config.toml
num_hidden_layers = 9
hidden_size = 384
num_attention_heads = 3
num_key_value_heads = 3
head_dim = 128
intermediate_size = 1024
vocab_size = 12906
hidden_act = "swiglu"
norm = "rmsnorm"
norm_place = "pre"
norm_eps = 1e-05
positions = "rope"
rope_theta = 10000.0
rope_fraction = 1.0
qk_norm = false
attn_scale = 0.0884
bias = "none"
tie_word_embeddings = false
parallel_block = false
init = "normal"
init_std_qkv = 0.0236
init_std_o = 0.0
init_std_up = 0.0236
init_std_down = 0.0
optimizer = "muon_variant"
learning_rate = 0.0113
lr_mult_o = 4.0
beta1 = 0.95
lr_head = 0.00524
max_grad_norm = 2.0
warmup_steps = 200
schedule = "wsd"
decay_fraction = 0.779
decay_shape = "cos"
final_lr_fraction = 0.02
batch_tokens = [32768, 65536]
max_seq_len = 256
doc_mask = false
train_tokens = 508300000
max_steps = 10921
dataset = "wikipedia_en"
MLP neurons of a small language model. Each row is named by its layer, matrix (gate and up: input weights) and neuron, and shows model dimensions 128-255. Each number is 128 + 32 x the weight over its row's rms, rounded and kept within 0 to 255. Numbers have three digits each. A neuron's up and down rows have the sign that makes its largest values positive.
A block is one neuron, or neurons of one layer that tend to fire together. After each block is what it responds to, as a language model described it from the Wikipedia text at the highest values.

L4.gate311:097095109173094137113172133122169169198168135079148095089127105135136120105093180171136092115106160130166138088132123094158140064116095117135093098077129135116138114151084122173116124148160147106104106129092123086093112174171119141177056106130128116124156078137126146169115100119143157107119148147114148172105135133119120137079150166139091153094168095178163167086132146127144148021139
L4.up311:095098137137133173173108062139095140196138147117084162167175148122114126113120165174159058147102145085112116118165103142157145084108169172126162128092128176116140114136132107097115143094161156089111113122214141110150090145146161100159115158190155134158101101090192141174086135155132105153144189161139147140109074136147125159107126077133061153113176157136139141096175170123149087151128
Clause-opening comma before interruption

L3.gate283:147201094127143137144108152155080144145088200127137110141128128175123159140110177143103142132113112135190108130109163124145144193130145125142167096130165182166151122151147119074112167214066131167125183144108121080116161121124066137149069153113103146102114136131101128201176157152127145160095145082128114094099149171123219124123203141066096088168123134189094090159095127127111148136146
L3.up283:136152185122126093150140133142118140177210086119120080188187205118098199133186023127125137092171094153150098122141091113150153147168138151152086141131178098110093130103135122119112106174112163137106128124154089107122147144123134075164123171144151124126139121090093083129144141196136105101107134180103100128091113118082130128112137114174090137170179083143112109138120149135110115099159
L3.gate309:091097149112120117127180080156184119129148134107134128099137125101123163143059081138111118139137126142153154170129129086130122165077182114073107106142133090128127127133166108091171132175111116109126113126076170160108113103151116099116081125129109107164128130122143158164091137097040051163060086151113124119111137144143208076106108128157153147129095141177164060124172114088157116092099
L3.up309:100098078096112155165165188116112104161102101146112105145177109137148155089134147100118139126159086122140145116097135157127087096151146179137098140148127143120087077200151118163121153133116102170118114160087166122100122087116137156140052127057168115131118074147123107115091126098143130156120160137154110094060139182167130128143093128126167152098059179147176131179169122144118151147125
L3.gate382:179144160213121184147184134161057116110161160084167206141115082142088108068111107135140114116093110117122085115108161122120129152125140117109126133110166126152166132134099134149135076144128140102147078141148143087162170073104163137110114177096127145128076096085134134128119106112049107162105110095191077164152194130124108108171147102119172105193142150176158078117128166141135142107141
L3.up382:112106096135107126099098092160101125113124156090091138187165104102098137123122133113190129113103106123115134098141176141157135193166094155084138100107089105138131112082163158186119107164175141133136158112083156165098140117206189106118127109114181155172119145137162148085150166142180177146154081166109086093128085053172143181108142109126110099170121200118155161107081118061109178159119
L3.gate469:151137085144161164088122082135119167164109087166149145118116153147161129142146107110168147181110102170131111117102109147137140132130123095128131196140143121154076125114101066155102104124118132051099212162125110154176168130091080091141075144171149156146112110096206154129152153199118117194181193132072170129149117133148138101127182133118101146190116138150081130095102088133197096173185
L3.up469:131108099192110139120138109119168071154146102100160199105125065102097182151118137076122081171185089106150183159149080189145159133174093148124104125149095088181145063097102109107134077087116102124196093122124124119161170127155170147146155122120138120156091092131106147119144134103127101126166132130135102145148127075111102115136130133106139122159125148168131109108108133064071090173102
L3.gate514:116164166120162131142097175182147074116046203172105114094200144142121140083131062077191156141112144107114155133142130054132142149145133199154137129195140142179190116130170100153069112085156132113132073149105102075104103165158071101185125167144122106126110176091159097126105135135119124158152070129149080094094170135168193126138113127136076127154185108091092113205112163220072095041145
L3.up514:104148160122078131182101146169076126121092143158155115127150127175151078088144037093125110145114124146098197117148115053128128127135086140179152043112141146127155084136113116084075104146126066079096163089087115108196078113074092132125142159116116101178170119173136117096104153193126109044116119148173118134108089151112088153181121158124153095127109134105085088178138158125092119121104
L3.gate767:128141145109171165168126208132180086062129134114125123138151137132112102119147142088055108130107147137158143134122089072114120141132124159084164139195129120120121047163130109143127114145074113129152129116155163116144144154166137167113145099139131127099145090186132109114107172141122102177126145059122116125123167109057126105141143145124102104089079135162122149134138107118114114152126
L3.up767:115128150126165156111143157161141124131123139134122151163118126131182122158155133157118082102136163134108134034111129103193187071127112136122161159140093145092106159125113104152105136067130113093204113121127050139130116209168149115128169074128063195124118088134150106141156081157055124108081106185130179133107128115091119109119141125141110157111068177150114110170103131115156149113096
L3.gate848:096114156143071152100206127123124065069050135130122114125142164055108174134119127144136114077122109117152116116099096099117161235172126140128123107164151205095116125126122138127115147172103097156101125102199118101127151149107118128087108152165181110148208159083144133061097123121132065137186098073109171153093124149111117118099144135094123151141122158078166149121132155092129101113159
L3.up848:163117136147141050131130085156171096105077114116205078132142094120095128174126098114101105128089096192140167148126134094141126146122093151121127098134126080163149089136112095147079118155139175144191085098166129126146076150169137088106196129182101119099161162139114103115121171197147139072123133123176065153096112150146165127152167129158194134111126143104091119116168149101174071118123
L3.gate1015:183066155145132133138166069159096188110050106129149093098215190102118131163204152123140173078057129108166108141147168090151169107137148122153167077160143171175129107111120063121116094140086132088145125102155139137160120144123169159129126126112132092116180164106112158083171121152115064148104069106146159183165134123112145105072209174132103132166145138155153128162170155124116125167179
L3.up1015:135074116094143064114144124121140208162105109132143099079169109111157109138112090100142152143100135168133086164164190187151109104219106139129160098100174093099133138119121155077068074189127159106178174102169170089165128125140151119152151116106155111121164127103151162147165145153128105164069114145101076127145143102090136111095135107109097157130156126140148104155166111114096119166141
Mid-word name fragments

L2.gate66:154125100100116197164097164135207142141157139098116152169144096136100168102123143123142160146114055167143141133091121154059124125124167063085176140124139119118085129085060087119139143116096102141126078146184208095079104129106148152029118130131170100119111133104053100152131129153122086166137145115090180102209141131124133138105111103106152092052126162119109091171179134088152221125144
L2.up66:196144178088097131059235184108091092176122113104119192130111097155173125106144092119126166119135090069122127144099080080150137076155206169133154161122139103218136144123114155152139167134166088155099078153119149127100099150122060135097179151151111144126198146093100139109096128171133139124163138054116140154096166141137123098112121112133148120108116132087085131089149145115140162107102
L2.gate356:139127089112131163072149144152169108222100185138093127124110143147164138084093091130084099153180119180128155144105123128132176131124147120107144110111122084045160167086154108134154135126119045163104159054123096148115095103109107119142173124099128125183110102164031143164118127129113103124139143102156101144122169108088105139173124089189115126121152119146133112149128156093133152129155
L2.up356:171142205157146128100135119122099176149096112149138111085140124095125152155127126124128172103167169121118124137102101149148138133119130130173174131091128112093110204111100120137170105226148111172110136151107207165138104140130106096171082137118067125140091181093097179150089176170137147111128068169111075135152151142083059144106085149113112135113139183155084041130126089101153140146109
L2.gate417:141106143126158123092149087199165116175156170111089126141181138100049120175159185107114136133140131152064141174103065160156128124114133122157158125171100157106115131163173129168118078106124139165129147083098105114120140098153166138111153142111169110082117198157128128091151121119137157159110209149117107157123119144140121099162118091095120108075116097143153102112089152114108131149141
L2.up417:189139158088154083124130075142171166146149135131090134093180125141140112119164162088098154158158154227116082189093123124135173133093106078119126128072144177182098128137112142209110125135176093167108114094044152091155204126131201097150149154091199108126156217153082138070116110074176168102090164125120126147141159119163159077053102117150095163119125105141123075153140134049125172173131
L2.gate510:179108186151118097142076156170137184123148096076071143102128147128137119068120225158150080107150104138158152168147160141161152111136169133123167084135141141165108155192105146141182139149129103134084123154129149144151118139151136160123107128130144100133079121156160188097122157123089159086061112118130182140095083146095148088197153112170114119134177113095109182115128142113108112108126
L2.up510:114189112101083126133109165111170187161154089098103166084079084120124094131110126085146123109147124161103154108091144095119179071188114081086159085073080179170165142150090146184170158200181099132156067202106138097138136097114120103153151133120159130105141153155117082117139113133160124080135113166069159145149079089112152140121119107143127146119138122109134210130203148128144140112107
L2.gate594:156158142188141163173124132106146115160135070111146154163130116188191123137130117101062087100164097118128137102170119088134162179164128105137135131158144119169107140137146107178072122178105150106194106116168185087151191125149104159185118103145099083110100110104118177134072147099053238036082142079119099151179124088125146111118180110142118075165142144154126156116146137089147095108175
L2.up594:135169136163132134104109161129151155166068135110141132174124114095102113127126124074137106183133106155129130131155072128138126123087147133132112124156195143139167037094100136111121100136137133089137132125174107118217095085109128147058062132155145132155114097151108122136150136148129144121156095133084079085105108098130168130142137173139168146149157124128124123159091106103123096073152
L2.gate642:108138123132142142001066129137151116100098079163105143147169091136098140099131109078163092129127100062075069137119112095144146136083169129086100122085152133099135135158150144172107129128139090078115101127136109151058094119116134137108124068144085157099094141142066129057112134128085179121044137131148120077127146160142155160165145142120054162106141193185131143071096097096109144164144
L2.up642:149153103167220176147082135108160133125136066119175138143126122076070189131208103109120147137083135147128168174122085105127096105133144151133087175185108140180157140166120147137104154142116060124097104094170169143117093066102112121150094133141100172145035133174111129122090129099085115110123148062102130139135179104121108131137111119152129115150121081152179145184136108108065148154162
L2.gate665:183150119122161198105204116139109152132101129133153126119183104142168152104115144092137105099066135108087109139115117072093154129105111104126120130100138122192142114103102153126147132081128092151130123111115143154115065125140137124081169214110155106127171139185128122117191131080131168106131148142059206133173089071144123088151083050178103156151078122085139140169125107127130190118113
L2.up665:145127125159134181119087150164171141157119052131137192090188135102139106093121106202109098105175092131109091162078111116124197061098130092108145119114128078086100160094154133178210174084179092127111130165127105145126069122166075105107160160148113111154147113101142198139124079138123150081177148137110158102131090094144146182140158161166110133142121196106071154103145117131096131135120
L2.gate724:102198086131123122124174140129152127139085128173096147099160097126108120138186110047158128161127133131100137128062158123141127135110133107161124122122110126127112170108129140130120100148190094126157106100167103174103128156161137106083132109138163141076079154073171099156166077146117161135117149118112125143178172111158088209105086164192111079098121108143149058100167108102142113064135
L2.up724:181168167138142102155119088114176111171135121204055144146111128133085068094144156109176144108127115139151102158102089170126158163131111112054104107180151161121105098166102121179124151145117148123063118183128118141120170143100130146138119085110097165168125159122137168104135075130039154127128147118132132133158172141104135149101175140096140085131086144173177083130074148166125199079133
Linking preposition "with"

L4.gate1015:131076180131117116079163118115156124178112182116153110168144160163126123215100112134118083120127125146126109069129114100053147137160101102166103119171157101130090101103112134122138097148180088104099125138128155183117067069120082141183124101140129148135098113126151133096098120172066159112123098136113212117094151125121154160110101117160103152110200071115108175099186184138138105178153
L4.up1015:144107118136118111166140177173065107083075157142102127138071069118086075168197091166160182110113111183143166165152179132099112112165163089116100147121176112069178076096164111142148116092141078103135127106120081120154093141166143125132177112122149096164209130165163140103147122039102150093170116173184151115099085211100117120174132189145115191162128150097144127103111156101068145112151
Mid-word consonant fragments

L2.gate70:131112164172105151148119157094072161162138139119121159073144167092118148153140158104109084155131110191126131099136096114061186108149125112154088080120205156139111098152184121136099162153164117145160155095131125107160141158096136179171179184108087151101176178165155177091174175096057121100103089102105156122097116104184121136168089142157148148077090135099167141162160085181157127153185
L2.up70:147126178120159129183080132176071143144132115108117096137141186060124162172094198126176099130110142184142131139121125146096164131131100123143154121123145136152066099079113112060121174070100105202192125081122123142125151130148183182112130122146149181170169134140113163102108115049141135109088137083160146155093116084161105119146084159138195187137120118112132110127132126109136107162143
L2.gate363:162128140089091114126121160134120140135171130123128177110144145090194136103125135113125112161160160165142138144179140124139108114088106144170179091168128143112120101121208107099098165147065154191078091186132090120097113106086177107096124154141081138085185105150181095123159167136150132130138052102083130128164160134172078087125089180143144140115115156088142125107120146086119141124124
L2.up363:148170194136157117148077123111092097126138169071133142125087176087170140112131136146119093177103122097136103117137156160115081089057146049151161076120085196128155077129128146138185137142111102171087159148079079105157098106125128136086172144121103122150159092195184208092126142090122143154150054132106145141102149188165119085144148188156134148144121132112127141128133137092049136144189
L2.gate380:144152082109171141147145151174158164177142092082184076174092111123149154149201204188141107143083119172156067125106173175121115168120117169161143150109125140130120056167142129132158156155089073189110122134127123162119130110150147174128151141180152150061139151116117099130149117119147135144114148055102139181110119084190160091091125204116113096161147202140136112169087085129138107183101
L2.up380:156082121102131121160124145114125184172172135137117176145075089170074136138101136125156122142133150135104071184099158129115111138146104184134134134106102116171125133155177114148160062130118044175088091122075100144074104102141073129150108167168142146107164173154082054108131106156157225109121127155151074136185130088131121091119087071097077084148085185084100197192133086149120043115175
L2.gate498:161149106156150076138032157123150128147126133128134135176114126097144116155159163156095083115104121111169110124119137189142149089167106178112086081176093154088111145119096156129093156061087175176053134157137118137107088164140120151130099133108136077072156096093162084058111153078121166129087131116102107135132160135105101096119130151143134090088128178099125155152118095164132088133113
L2.up498:164098099106132117121099152107104099107106130139085151129149124082115087143103143170119059096137191094091140137170068201139182072148193112162117164105109123121121132095150098126123082102119163166087106113134143085094102171153134114084117123121156134142180127148148128156170162104152123164187111143136119099179156150107106121131137093124124141077181142107127079128119133122182057095127
L2.gate537:178100101148100102106102104105125158137196085159097145148109116087167098094135080136138137138081124109140075060130120170136166159188144120159087178128124158101134098128158165103079175055041114195137122090108171075193113134090132108146094156173140109113107073136126061095126180158140120125102136097124039121108187086151112108134063074147069125104098162134109147140114119149155099179130
L2.up537:167153169160181156131070131108093156177164035158137121141123063134098124154042121134078159120147129150145088118087122117148151092175082092130134122129107084150180190149125202123108191061062184111120094121146115084122112091144179113103134129191167035122125135160050141131169112108109136098141164148108108152160178129163065165177076121189162140128101162078166114170154063146140084180125
L2.gate785:086139129159143128182111125086159161131117186113120179147194114169107084139058133068080120149163118100119190102124140115131121075117108128158148123165107118124140077142162094120151110060140160102128093116170154082099140120144123103117069095161134085113035159171150116139114163160170160177146106089132145138141091152216180119125179146143126143109102142150125160064182101086115072056119
L2.up785:129194113134107157117147176108147190156112141072143110086173167135161082151066156069101073085161111121114112126132172132164125120112142129105160119173135191138112122151190149115107115104101102108110142154189138095189125126178126138099134111138146083085130165131162163095102178104121132131100070145127127097205157164165126105174156142087111116089144122094115109105147156153095092110157
L2.gate847:149171123126121085124128174104089155107171136143086110146079130100135101097137140203096135141143140082116080141161141128099143202086161147101173095070173131152151148125135105081104122151126150112139064144111123142108130126107187109128121125119145082118125143255090128116164108172145147106108127108128093133138126166083145144149121149124119100146116145202132184150142122113141093170165
L2.up847:104166120133075113217172125125107123111180069155112121103086119156151179122146139161139126150173174145150091163127131185065135150152104163133171191086123072123098143120051123095176115119131150126166108102101127134173122157131210142102123070188135109148091075184109146113119110085160164140157114087126152155169131146068166155175089113161088119117121129176125159134148061162056100188124
L2.gate932:161125089166115172123104180107066145149137128113095127091116170150112134117113130080116121137162118166109085183121122094145054046111079146119118101144096146115135115156120173131147129132107098136145136122063180093145140152095142183130131097129110122098183138178144118156113136079135116130132126092097119125038148060164122119100118136165094192101154134103110115178107169072132139137134
L2.up932:086131119137129188114127159117111133146143070118074126117123111142122150155206135123143123115166101141186080138145131174146100148158110159136156060124172129150152130155138104161161161138145098127107121095119161085107137106112170105126139100178103073174104134127156085086096140125177105118172088164144148166106158090164091132195089143094145131132140158068085138136140121127180161149131
Second piece of split names

L2.gate258:112092101125061143141124090150150101118106107159158131112168107081154143163108195178178101181091066086112112071126134154137170185133175185076115148150122101177107145127133165130133127109152096139127133122110108090148162149136146161135119137074134153132162075125192116126101128169052135103119094135136144186137080103188168158125146121128115158131118187152118077188092148163097111193168
L2.up258:126080157150100165140154144183088164135058137094130146152144153111103104184097168138138106116114104068137071059110096128137131122138137126079128147134135081102128128139149158148119119100190110130149076097130103092162160147144141129130071148092106124090163118114105062113105098186086135156139126170172080107147097151157119191173128115095076160123105158163126082099130117154162183164135
L2.gate320:144164122099088147127095115127139112103078110133112161132148139106103083122148144130130073147146102109137130105093150111118158114174144078137169130164175089132121123130062155155101097116126129158134112112135163135090146107186147164145108060117146166099184085116127088178107095087097065125125134108090110153181103096152134120102171079144125182199176214200154158138136153177144134148132
L2.up320:133113086164000115151124045143118158141092138125113088099147082125140161100097141168147134163134144073123185122114191101132182092165134172156163142122123073144109140123128133149156084160139081093097089139137145094151142071171128065135030196090058120169098093157152121129160098120125170145104139112125127122140113082144123143093051120090099203153158091072108100124167110123171164109143
L2.gate548:151118124121083127130164143120112091100111132084149110172153160168164105146105162176152159170078084165201146153161165085136169193143148140128137087104105138195150072171134129129092154193105213113092138062135157118207067111067104156196119147100125135153098108155089128156175140099130084153126116178184122169113132150119107062063108095122107177127129155104126191104101075096111145111148
L2.up548:104072154110184117089160083105071165146085201103188135139236155122154142139170117131119136095136098145176148087094118105153136204167151113140161179164199092084129096138164118100125113149121164154151121130106144155157141131169106096128113144127148113117177137107104204124112112112126098148153143124117096072145144092159205105132130153114138142141149195088162172176161127134082132153162
L2.gate635:118136136134145154089104075167078162119115133116210168082115056108127117137103141108157130104115118127094087075163164126108180112052154113052051109083115108111124169104093092172058025158111157172057099174068093148141132104135141178116139116083111111169126112117210071135160119053179143173155128126114067122139170142140132092175177120099113154130141146144126103126102128139059144156114
L2.up635:171144144113158184127140142101140133120119169078187124137122110107114105159081132112148105140163133146105098123133157087140121171107084090081083103080128154150128125160176176120115136175120131141133070140181072112144142145141117100143114130098115100124102087122119136130153167114100163168106137210114207113168139077116150108150154153145110073134157092160157137093118150148163116149144
L2.gate778:099121158083125131077139155169139134077117156149062177141196113189095160120139188119101162132165128105119066112133157150124119095167147199124114143167112115140126107127168147127108085143104130099099104162088145141112144111093060089139095056129117124098123132123164091161114100122093056154141105151132168069148094145158123133147108129104134150093126141160129122173145106164143138139132
L2.up778:093105139124152094126163198144123155132121103151117121106141151055097098099072122115123117156110125072172128167081081094055094133143159140149104131134142150057141118155087082170168114081156189156159127121157111106163106078150136117139108103099102118139148109144181129148183153179163096074055124097159165117086185151128132109150158198123115103089135133075122157122180139125174113107160
L2.gate872:163150122069098079122071101100134119149160093094170112180216043202090095074157158086153163085117116095124143128153140111147148141178148090171081116129135090144105059164093140176144115122165103108185156160118118081075159169165166082114167117102060168077144135073133135110159147170125180114112112113094131118127081121139115144080132068158139169084146117143171102119093142093136072122151
L2.up872:117151135072167141123166156149082127125123109199153195162135121089159203120134143145164057118096069093143086145135143099144155112152141198102106095144124141142156122147085093172175137116059080106148143136117155063139146153170162146128123124081110121172104073088089119149152154170091074129129140081160148107124084114116112146156157110171147125090162075137141111143108181157159086118110
L2.gate960:143162133140078104095095096168155086094066132079097159103141115134121079160150116123111110112123107104107077114172133096099139088153148149120064178147146140122110014153151210128165128166199145157133144137144165077117161117085104078144092130108161085085125131109141190119154097159087111176144097139117198156106128096196134184103153100092120071135124163142138133124126144092115125095126
L2.up960:070150155118150212091083141140151168125164163093210128186152147049092112138089072104087124115137168141115164069127121121134147138106146194122109126111098108122086098159128139135143048071106088071067076144142130170153128121100102132105105146125105158142131133107149055158136115076148120100146199085171075143175126111177091094151191110138095185137124140086176120127119168095148212133116
L2.gate1021:113104084121088150082145080143094096120149136112194104120113141096137095106130160079238081105107119182158128111131099125106121095177142152089146108192209190161145139147116118133173121125117099119134123127141112112173129149070166144109132150131050132155110178057183137192144108141109194173145151165143165123162125058099117130156123122127154127095148153109122147143216164102133087123163
L2.up1021:177060098111145155118200078173083077119128146112182100118138108126136102110116157119135165103122084113138095132101126091125118137109163144117085102125143181125081107130141153138101122137155123137144131130145135075105202120193203139171126181108131106079110094114174103128142149118082094177119154149123139131106173064164115177125115134056132101150176156125122111143176190116097145132128
Place-name completions

L3.gate107:140096116046144160120164153127155109105142142142156149136139135095134132187134136138122088133107169182150127076154113122129148137116100172113158087073137164163190086103111179142118129129082096114151161094136081108131110191175147128105143160179128109086175170095159093123161138201123102156083147090107112076150143129104169088146080138041139129100165153095073135154134082118145074161098
L3.up107:111064142175121116112152147177138095157134132097145119079077126178136137135134131086121146153143111190162086159095107118109154119111171074127133130055103176087173115129153128187143097100141110089066133118076158123116144079136149154168059146105157115146079119092087073074167155173153154079146125133141155120129134102097093059047102128147110103065107096145101160115122170152163153111163
L3.gate127:089170153142162098113121191137074148126110172081161135125209106129103098160123127140129115102090094146137089127129118161057113139137071120169073110119173109196108155138167172097139129070165115167095177123102128142115127145078115126175107187083167134144138107118099169111159173176146158128090123101178160115079068129062072153127097119088173123087089136140121163102191121106122093132113
L3.up127:111111055166104107089154153122173090153160133157175073139149137138055150136125169130081126129132132168106069157104141076130182133153076066151153093095125155103128129118137065165129123075124167145155209114155146092122145166137145141154153149095127127125111109087116112138113113117138094125076140075139137113065163163073094097198086120166094168183125136115120133086197131121119098094093
L3.gate240:132127012107119104135063219179123136120100148047155144130106173123089114163073138181152154101156119090118085162174140185130063113097112171124121134122175050162111135121146141045161123111079122161114111118152133175144174220081137113156168144132083151129147174130162099157098152145051118136160144133123186110140089149115145110138157117083178136054153154090160088143148092143110150159105
L3.up240:096127082098115078053096156155104138130103100112071093123091133099132148174149114056111080090127112046176148123119164107105186104182125101128076148132170137120105160083159153070122117115119137143163142145130161135131139055098115108158112080101121121135090136152117108163121131168183112154166155094162100142122131127095093183112137073116190123114108174128125067159165140111168105181153
L3.gate368:069163120118105155056097208119133106098103130086129154129110089096170122088148111096125200136157100112080140151113055096123153048171123064171168142129130180158133122144106123081135130089105120099150095119165095130133097149150185104084140194106089101122126134145097204110149141127120186128136108161149126138143180162105139115123146097150150148141166191148139142119157109085077137082154
L3.up368:145141095145070147142126147132146115179163076175134092133168159090171125149148184113172123068008092126153117080117127138128118190150140110073091163170110138235108149062097095142122066108101197132137106077129117105133104114115169150187138172086082091135134171118119128102155129157154196119095116119084130113124122137119136109220091201134137112141149101132106135177110122110117103175141
L3.gate467:132138101157155155073129149172116114066146140119076075141152111142121151117139202216108152179103118126117109063130202123102209142132094134099072085120135154189133103118128155117085134118182104091135121112133110173086108174150108128164132147131135146167080147085176147086140117110129148191117132086093093171196085170142114093142168149143093158125136180118125061143128095148106128138127
L3.up467:112086116108121129074115155135173164087175169091157123176150108098170149163150165129172094177087127132120071091181154148144123147162156107102085151130131114121108119098203161069120134118159083184134127113117130142104114147131093116139142132071104152124151065099164127114194178188121140104130113126114126145129146075132139178159115140166123138059120124137149127083151131128142085154120
L3.gate476:194106130111090127094114178184165121197089142090101129149142161074145154210155157146130156117145155080107107133139141130108111121201086177098116134101140166196097137089128117138077100110109092143132148104140076111101125168113115107164205177126150131104133121100185154092166132154124131105167115131180120163159110108104113099101044116135076117063110132143185047210161126128139107105159
L3.up476:177077077119092120152087105152108146155137119128196102171111104090170132143097213157104122106063189089152113069178141138144118103167075146130058137100171129120097154078138134104126109065122100139170107087138083136082207146100144130140152191122048092137157109135086122128096155145139139141181144080100146140132099088101119040128112117112109185086108152166146090157149104091096141153114
L3.gate736:071126112160115119106189117118112154100191199140127101154146135031136180102150150143203085085072098146120102068132152094151110141114112111121084093111161119133069120090105149100121118104126143121136124099161137188124072194125137141112156170093088094194133147118090141114123161141101161121123123145103189140115082213084093055109113171135155111163089147176078117074142136147099099151145
L3.up736:124165119105126091132094118158097077138160164167135185185104136153147168123121136111155128092103170124071143129097090124140164111139177100163105116127188114157126163160004111126163134119170087191125114131126110142081167110167096106117148157080101089121057126150167125155137096108188119154143087108092114135124109126160102129124119112138147081177121139088190067174166101092117097086114
L3.gate776:092120076155152109125095147124152179085147126106073126143075138126167161157116185102096067138133145132191135085115080134117136140114143129147089066074134088158109123110084139094092142108055174157071170066106083149054115121144122154173142149118067146182121113063186153088085107086114139109176131103059169146160088169150171134112142110104091093113094181127161036134128105177099132189114
L3.up776:169203125102108233204192110073176179145139163120105157145126076087143128134132140069131083153118131151132109134174143114104208116142116103193121115089103132121103149081107116137134088130120038149142089104150154111121171152147136171131115114073077145076102129124142123110158152110109130059133167101155150097150179138141141108132146134167158116116170139113095137097104149102127115087128
Word-initial "for" fragments

L3.gate88:212070118141083112120122138121153111183126140119138130175134095092178188139162157115113098145159135162086131087157202107071158091074117164093139093126068184137174084109136164154149064082147070143110133158073158102140139156196109127065171101183149131133144113153138126172108128097124138166147158156166093186181081186105098134104038159089088167121143114138181150073089137101111093082130
L3.up88:178100177120089172117094150129139179134110105144171177128140124105111097121130183135111142170156144140108123106143139187140139142092093067102103106099161122122072075171132077182069183155141128143039147107141136112186141123189132126098158085159164132117108120125165083151112087126105098129101118143125194133127093141094152148120156145144129150101180135130067200115107084091160125121154
L3.gate102:120088124139131094086150175110106072172116114120124109097113116195135140119082091080143176159108116134123121116158122100102108069137123117064114127048134128126077115115164118143189140133070177125123141156161113109109183097157115095105098132148171152098126127080152160115104156159119160111117121111106107185079153117082104131184111135162150137145138163094130115166128165133159119148126
L3.up102:093095147052100033135114158135136116164141118181139151128116134150117147092114104149045097118128180144103164178120133137125089174120070111090079162124120135136187126152136134175119101057146114144116098145137173127083043164123144060135091144130114109124158109128109092129117165168128142149097089153146145133193064154169118120173100147086103159157122118151117085076134100159132106174151
L3.gate566:156095050136175197103167111114111104113125096135163178126128111125108123084153120086147089098091152096147140132152138107122145173128107130143112104112167152109129167107122124065079112100091173132112193147191124077145109100121113129162092112130123078101124123099090095168136190132092228160172159166102057182131195128122094145144175132113112125062137143117143070154106111130121146127152
L3.up566:144181075124133151106113130186112068175126157161149144128162092135155113054113127136200084111102172097130154095094110112100129096158079114155090122094123151131084047099115106161095131119105125109091170097115119113181153142108161157179160071144140184144156142185067109182112136142050159123159155108105106120178161056138109099096144124122162160112140125161142095118110105144054092136153
L3.gate601:149154080082099149184109132165095109151152114077156175099109149148124084157157139138182111187131127128096169133105146068110142104191116119191125135140123068144097098175163133135169124095077138150158178139142094071094109147046075155182136103097164122088156148152102132077109116128127155167150118165081165130092117052096174097172105104174147110103098102162208186135182176138192122108100
L3.up601:139118127174137171160135064152145143189151088057107161121121126161148097127152148113095119172139183164126091161133114111134109173173051130141116081128155130169131064146169192169169196113156137100131180144178116127154126144144097111143125204096114078124144083249202177128160082146123196138074126102099133119162129108199108129128071123143176144126135127115143117176146097100139129126158
L3.gate802:167118133132134159179068144093057116157099163128102135114079144087132066083116126106093151109171098212100150140149131128111086130167135141134129125105123164107153143127133153113133193172154116121103146200114113147070099142127087112169107100157152096095110153185123164148089156133106101099144115147136110093103133110154131129115041135123093084115168180137117106118080102151131125184141
L3.up802:161110111160128162179180072151127107107113106107107135112134136165130108102180128155118143156137114152122128100119073118154081099058088144143099114105134147126140090137044134147130115144068144134153166086123154151122157089148145142046160161164110168210153129058104036154163142131106090109145143161123146088146161153098166137166128103087209151087102189107171139094092129154130089144092
L3.gate860:163201109157109135189126122113137077200133120103127100147201126124112082135120150172152144119092142121123123199102185081142103140140124148122117137114150152193151140092121153133129146165082159116078127196133125097107119111109145121116113156090100138157124088120160103132144163149097200127128141128134124175113137130148157143153117140127164080115188161098161123131182090114174096117181
L3.up860:196171065139168125125106099170091090136146124142176083147145112162119114103159116125103123171109140113155177135108162137137125118168158137158112106112147162121159133138107169128126104165060056133168176131080136131101107085136135064120105131166160091182094145066149100160079159144140128095141173176125106184058194071137139153164123201183106135111116157116179106107105148182078143119151
L3.gate896:141127127138074109151049165091100135155078123151158106146143158187191173156172106102074110098184125136126078128109133099197114168129172132178141080122186200136123169159159169137099154170129101088148122154164156114092131125125092140145090126139108102122131146134129070042122128134090165126139150079130133126200135130151142151152112166156088143115104100084191118143130094072153132186185
L3.up896:117124117091147085138075134101084167147087106147118127089159123141185107186135123161138142113138133088068123142135142056153122139097128144092173108096157119123168096149140145069118200096092087158065091096124126140154142087175132158164084121161153121094171078158134171092107095114071159117144139104147113090116042093149127148152116121137183191097125107144164096139143086120150128188119
L3.gate964:081075111146170130099121137124124197153133106084152147156071138117080146124083089110119159111189087108118145123102198126107109088118117060174131107109129063102137123120111172061084135174126114125137145108157100147125170145087106083162125073168149129133118147167125138135106148072173070209144166119144147167123126134161167152071127145219107121107105181123128168183148125114101098094150
L3.up964:178148179162105122166153087082191150118117112067176140089126125153138131129166151120126100177187155162114150106094101156062143160155131105129163096159049145157181068144098146140099178119140175134118157175120146133102180147202120137115112126111155051101085181193106128128119133123122098183128205154118167104126147137173150097104046111067096104151120198119134173142125112143179115125092
Chinese romanization syllable pieces